From a checkpoint of a small transformer trained on Wikipedia: 16.1M parameters.
MLP neurons of a small language model. Each row is named by its layer, matrix (gate and up: input weights) and neuron, and shows model dimensions 96-287. Each number is 500 + 50 x the weight over its row's rms, rounded and kept within 0 to 999. Numbers have three digits each. A neuron's up and down rows have the sign that makes its largest values positive.
Before each neuron's rows, "fires on" lists the tokens most often at its 100 highest values on Wikipedia text that the model never trained on.

fires on: " as", " and", "\n", " I", " or", "; F"
L5.gate365:449460498551488577551560537464519534497517530455508516477458566506515542451487557499541466368639499433567458430524542518492550512607531519606484504498495475580535664499569415539533466502501591482481529429616611522486448543512491523552523571517550495509652464538493408530475475515593498454538513507518570514471469413499518485499393431441518526520580622453536497562450527480529491512507417497494558598450492507548553491528502549554495486503539452571512439527493511541551381433539513422461519468514465476445507461579468503499477457392584467435484476497592479538469535478545509602
L5.up365:486428428460489561491563477507503529515570474449410490519470489536504471493346583540501460556514550426492480557504504550531487514499504416516496464447478540569531516542594478552539493568595490521364504474506627551595499507554504497572434623458611548519556551488535461533494529386502448355529477500492526477455476439571505426484438508545590550492540458526521520511520416560458520563423447498454476403544502575496528486513477452517482549538546569585499469471441488526543490486536394542589520453487425521550468457515597529566505483499521523520477467456560495445389523418417443552

fires on: "\n\n", "\n"
L2.gate562:519546469511442430508404461559468461521514501453534478500553579562429476546529494478441501442502396520457512419470383477509525488413468357476559518532517540608457441468581595399631492443458503456447580538557456483537499461461495527432520466530465465584457419479476557446467461530396506514515503457526511520494527511455437519493555444524457504494531509468496515480555478533506445455481576465474401500560410475493473509516523467500491446449449554542451563490440434496452634468523493428514479491550455504537559519640492506434453532526498432480532534473532483472477494581599486539
L2.up562:520511519521502518548528453526526477510480510420532495507424543433506527570450437460434541475547426483494642519488474503523492507598515489452472501412474555583479559450505558474531438373464503512520545457495513436516542419459492546547532431579532575603486464515515482499372492581396567519480565489518514537551423518418504520485587492520506451515568584507594470419508466525452487509487526514511495528547466451458500460597542539486603489552479511578487489465528559430424561430549578415496553557500481484536496455541498500395540541477478540488567444685426519555547523564529416529

fires on: "\n\n", "\n", " (", " "
L5.gate364:552562473448430457428513512492513565516523403514529506447446416516539492551570529348502514481443474582445421484465479508568485463467458524535518519531410506543525544544548546483579474458572536487455579616473306527481408421407460444496452423535479539442409397534574475473508493537471507477448472534607419493528563591539408539453510599469436466473513520468492495528541484488462478434584601562489516516408486490503491543531505503574483543553493536473430445558447504460493495496461497469547407567521435511495493470556494470514544488501565474507564550449438431513516520443628464529
L5.up364:549469532571483551525485478561495523553411510449532492448514522488508558445481488457551561502500515539465544442532578429440495509410473504525536414473519495545505549516512557520489499452530505559508542485546462475416584375446425523512499502510530528515507554489567519498393515552423415545519553450390527536478496499473546475485451438487592541506519473416520454518534535539554573535457453529509468515518434490492458492573619535494564510448399489472609484503553540515606459519575580417420448398475494495487449509444400628576576546554466500553660480469581469439425446457556523485

fires on: "-", ",", "."
L5.gate287:488458530540493523403602437482435458476513526467538444505478493473475527597646497481470462604418451501491406556627478525449449460523511562546483462494540474421469506565488471525427467437502474516537498503593417565562510492493515413518539504495437530483472520542528492544396498531491427553501570402472446605534500435484482431485516574473493442512389457502486518571523530547488512533434655521475514521525493524512519526445640507489542508623512484550474440528567409588482529564517429523454507568456424482535426480405608526462623495371545405544505518469465420545514542492417486443
L5.up287:530511559500603467534431513506555558524595556498532425461500547562466593514487534473461543426441540652513481486614474511511517492437433421492545473547560450474481387497523466501480497489520437586546425566425497543568450541537498537433613473534543493497544537487513468525543507490565452530459512476491549565510412417477451533506511552492572421466471476450511617395504506469532449538481532508436460541534517570492529474488599529571533447606535426397518518448492446442506509457440469445501487616640462596556642463465411430454483571410586431487499521533425477569531498512478429499

fires on: " is", " was", " were", " |  | ", " | ", " |"
L6.gate440:550594524558425572514496472550452509490460485490573527490521517538469415522368540483463476449524507468576516406487501515482477573558449518484519587474492530600516359535533395450500569492467527485455525496468503464452398509598605439472592483511550588474590519527480487539485495484524472516542523526546547539503575486535475553520554552512552570512582529436439507503468497448538550463462526530459506426475428512491467481528452536594471485510512488458553522453584554503547534479583505541413479484503484444568572464528468544432594516515523396503443475536420489521471505460536484499
L6.up440:516447478503493575606545485515429439411503511471508541513441599569489456470557517509511511509542492466483543538573521510482447442544425482485451497455506414454471473486556438441536535515496521452517511543503545465547493400496522430471532455507406594508601550453452450471388479358525500591464536452593536447470473490587492513511555449435617529487536524481443562496502490560528557583541460399448371537440453499434493486503526531496483333584539558515581566459529547553458443509532479496475587483519523377514467436554529577497528460509541499516466529477519411446523526565451540513

fires on: ")", "),", ":", ");"
L5.gate494:404504487407521520588449491547432484408537509525503496494451530563546604605439484469570469472520499545497440541517462515467513601598580515610500459472479533524463471491578553495460464537507525449442479435442492498408456563487412550431500471558499423540528578507485498495495535425514394558549489443492421503490533375551415517434506480518528435545549475538498525497467525533488431519481478484531485484463476418466526503439523557402622491464497556509513645535481459587498497522490517461535499458545383480467427389526617527543463514508619485551438500537496463466525498473454514534
L5.up494:408547440526411562556443557479512468511475437433525454559461480611587497528418457543567465505378533564470404512427480542515550534508458535586519511510381589511483454547509513483489539483507546479418451444574422547464398535506535530445500443583499514528534518570605480528430493537415525492569415496548373472539533479552502468517489559530540460495458423494541531508534489504555530525410532493502435508565443544479521549432502530420543509553476553522479629437465449498447505423563532502563476474483544507435443484525581541492557522462529417506519503468426501492508504534548484565

fires on: "ist", "ar", "y", "or", "ert"
L8.gate38:478498523522516458562512429528527543496396423557420556483524536433496485424480410557614492515449477485460575547427460515521489548624494504571540427439472500512498574508367532517665451524559480460428560568461520542498482578473386532487429424519520531467431512475515535571468481470499523426485418534408540511540535568515566599529520408470492513497416444451541471460419440467479534551488501558454496476478548562425524489560496545519399492515471442490561572449518480510434496564540453447514440484551523495579512410532451494437534581428434468516392442541492463489502511469547534495
L8.up38:498467501609508495514487552582511413425476522479507541504509490380384540442464493517570513470508546536516534492434511440556509559498554461567466535412541478394425452534421598486469482589476468466506541537545465546449508545498449466551500480536507589471581526459582588511507458605561598490335578501473563456503499487441543459538548482495485539559528507466571510536451455493409533555509535485538500494530583534509540532596479495493596468432508524471466479472427450452450496492466419434537479481442456512591522458443502466460482537541469455441495550480500359386443515491501520486

fires on: "-", "5", "4", "M"
L7.gate444:498467452457479483431553610486459543557500527471398455522458491497528563598526444527507532496474455566442445543575379371520544542503410490515499401546470498584524406452459643542530452464431517478527440500589486472571483454634559514488580484459496440498522510572482458538539490484465514569436496465507452493419480532548494514484564523574475475532501572381468515469470515609538508446444469501446548519567416510441600437516521503461413496550499485485428467511483514505493470546518425534417499499491548484525548360454431551569496556439459411452507482522401525536502434489567439467
L7.up444:528392572519595603444539501488573505467454481508436496444486481480543547486357438510521465542481494473439427499548535544535559536506455460555447593468505483477474562534507448471445498521476431567450441392535463600604526559620478522455482437482450566480466529422477547456531443511537497584445478527539557504586528494447504579507515430470516494481546493533471548472504530448494419499390536491492480538585401473496561532511581575529564483497560459569498489484456484470538516450479440550500523548580459404534557487474514507478562510526502433476428473577360521521511425437503425457

fires on: "or", "er", "ologist"
L6.gate280:466545446512616364616493505552450542577495543501536462425524488544524543477485390374559398442545514459468505520525469493521532537581490417533522474566497468514530510473506471500595532520506484538583519625480481498548436533584466497398388429473455446493457495458510483527560530416532511562596602489497538483622578529541443521454523355499505487476459439483527468507401473438526488484519442464559539602494542569500497506536469448448440386516482485532556463504433489551428447552488505454535543386495544492481582493526424508462536458525537488479459503581463460467431536471552504525
L6.up280:490554478454613417660471460503519487626479490524504528507413495422484576540499422410547511526542544561467540497486457525569531494493469467569425469582524474474524468511480519497570541483554522530517475582439523445548500508522578500533406489530477482461478457422444505490465612409447490532496519483439450471546521513530490425489514534512484420420477394481491468507431439454538520506556390447539563499475544549547462440488469462481471454588446470492486581503467458470463446541495503439569502428427554526548493468494432548399516476535507519470470417442466520485487546506530498475

fires on: " | ", "0", "; ", "978", "-"
L6.gate533:551498488387499483483582587470347506433487476449460539554419456489466489550462546482508437540514459481517510476477499557360468508540508572504485567564571529428540576533531556492491476493550521577493462476535440485556581574551501554519589412407527545617450507454550502449521401482496463528532566496539458495519555416415488486432491503530558535492500460606462530485422477465502541522497529510469491512505456529487420505507529433397423564489474500614418566508513463600533482488586475518464416552500564544412415415478512500514478490427553418577491449550510441378528448506474512404
L6.up533:494452612527522498447547524482440476488568493417372552419503474400535474447573615611477569503447484531444467594557441538423568542563445464496502542526577517440498660459506506482485460529465490511585467521586440505474620467508485530473562451449438501502509606502436427491530449509522432525556516404468558541533532471484499543523480531529567412473498477433472548500474519493580519485429546516562475490596574552494451456457566483529481520531484511490418445539491449427548564448402527459501523452409512579486565459422487472441524511538516504556598515642375570536479520509545467472

fires on: " |", "|", " | "
L6.gate99:517563478459537609503446555539522484388543427558459511602478456510412427502410650518471453500542469590491489505548536496536482475422462480437551608506552468531526380527463512520566472476542549547486522536434554469524513451561562463476512433460568545445507475505599394457437522464522425517514394505521549540549512497471446468512537517493525500526550449441465508436462508500541521445530527460505586432425403521517476433531492517443578437550481514539483591467486595494452417529535350412494490497492382489482592472559510496422515540565521490538406501467408490520449515559508493407
L6.up99:485520494459554645493416491508551524509550511512506584492493543533445436485432587474389463531516432500540542584573482434492514448400505521440514510496576493547468402580444419506501464477513541462413423522327600492500533475511496491508468439438551581498531519527545494473405451468549495466545461514530451510516474543482491469504528546501595475543528505575502477467581554510529456516452562372574606492453489535526424405458528521493575437492452474476532581448628537499592468562537426445443459539526471471489518477439552492514492552552508522534502511471469454539496474537491438360

fires on: " as", " as the", "As", " and", "/"
L6.gate66:511522521615433590508497460555541515475545496559522552494486633424438475477452436514524445392605633498619548427498505500486520545491455456573538458518518549416503478514546550539476466520516435565520577506533437519440580526436473481514429577523408591550469536457576477486497532485476559552573440498529516521510453511609542526562541446497430460496453518528453506495505446459487425496580450453509496459454452503442447429475459480449469466566480558518482359603507440501491378570439467529504559442497428521494465464480555520514499472460511495528506500543518451611465423357572408534
L6.up66:474484529556469512574431502432534563472467538440512509516506527543523454515442597523462423428586527505560516441398558502512496503412487452537566506520550558465395372485556505470468544475576546569506538503627516423456460477521391446515503692446529425485511465416637457507504548409494478584503462448454472429515532515530365460483552484495519607452552481510465545444484459456555475454508498494528399537499439546521487480525438478433423503439523477584608518511453473454457479405498386481486579475436458468536495547546466509450575415525494458560505387407547545522439556491616427543

fires on: " f", " | F", " of f", ", f", " the f", " and f"
L6.gate427:388500526524462551433494535526401493540474513358414500477496510469490471517440475533556483510491468440484479587500426450502512542590562487536421555491438432533468419497470487532468506476525474491550432539459520490551590515558549532472498454474588426518530587496448556480451514494539516478526451464469444525405510527494418491467517521582454446548546483513595512610624462627462550503448488508526490460603425498524458515432546462450457473454486503451515507493472531525511544446503449481456456387455531493462470436543433527445576436477500469495451559481579425419504512576487478424
L6.up427:469632499552484436546561432518542471442543511522527505518507492484386516625521551455479507453494517472530578553544512493523613499459507544473516493612457460483458473527541521589493482507529546516505475483515535427573434504472502478561461437484526559469554532525528609482486507491504497598544441538507506492392532494434556532533584461533477500522440501485469482418542470503454522546520522563516509466420501482492566424565515497570533519458537505541542418528514503484496468516442539391527506489483525460503403406457545491515485585405485462502397519512545585463446497494411375492

fires on: "ist", "ists", "s", "or", "ers", "es"
L7.gate490:497550511498538445503573488546525498502569445508578520450536493471430574574487426483572536455535526470468487518473520448453509502443521474520483534524415517533464466582436465482546528573464500469491488518491477452518447497483393557579463439429473498545436534450492531546490414435490502494559451537546518500576484495522539556538572549471375519466560471516453466441475583472475475480573516533420605513486509583474547552497487495487454550540506471544486423465517430557428504495386509468461471533587507509469527535493499560438533435460541386430543464531432555452580560484417449444
L7.up490:543518497503506526614561508533548464580537511531510578449427604458458560517460468547485524436633527519423481518481509442563548522523494440620488523486572479506579544507527474491549557486399487414522508462541446522448476534542501501495428418477530447486550508445577452552569573496435528461476432544483530474518486603438481572482395359572488492459427513517486432439570477527481509501619470539493411581484536537516510457471441480514478505512388533541439514491439611444499535489503457498514611554502466556498504547507513559567537520580416493449483517431463556461569521412546535550

fires on: "\n", ")", ":", " of the", "′"
L5.gate85:426532400463412464515471525501488500470548583542555569518437495525524472565450516548492502471391484472493455593506412416452527562477426534441632401538484493526483460505450557498510471500539509478586462573464417539502506516497489592535504484489453516457443465509613607433463516450485459570487456442498490489492457470503505495459480407539488422528475506461496497536497491435536505503521447511448486528507536493447520475494547490441369500488377528505446540572437481356467493532475470418523372532534527512414485454456517517442417490574514541468503500465481510517510546514487506542
L5.up85:387523439403446565501427450535538489531492586587600513475522498526567445526580475507486596479422498548519535583529393440551532563533546601452478407405490384582577445478468547414454476542502535450510536419469437554614475417509528544442474454621512542518590490535594560431466478539502510578498416456570432527512495500517537414574569509492575459522536492420519554450449501474527548424575524503450499473472511542461534525510430526487449575477533492552530509604398502392521502487458435442583453497457496503497516438531524567505480579406587467487473548439357518493612506523540484553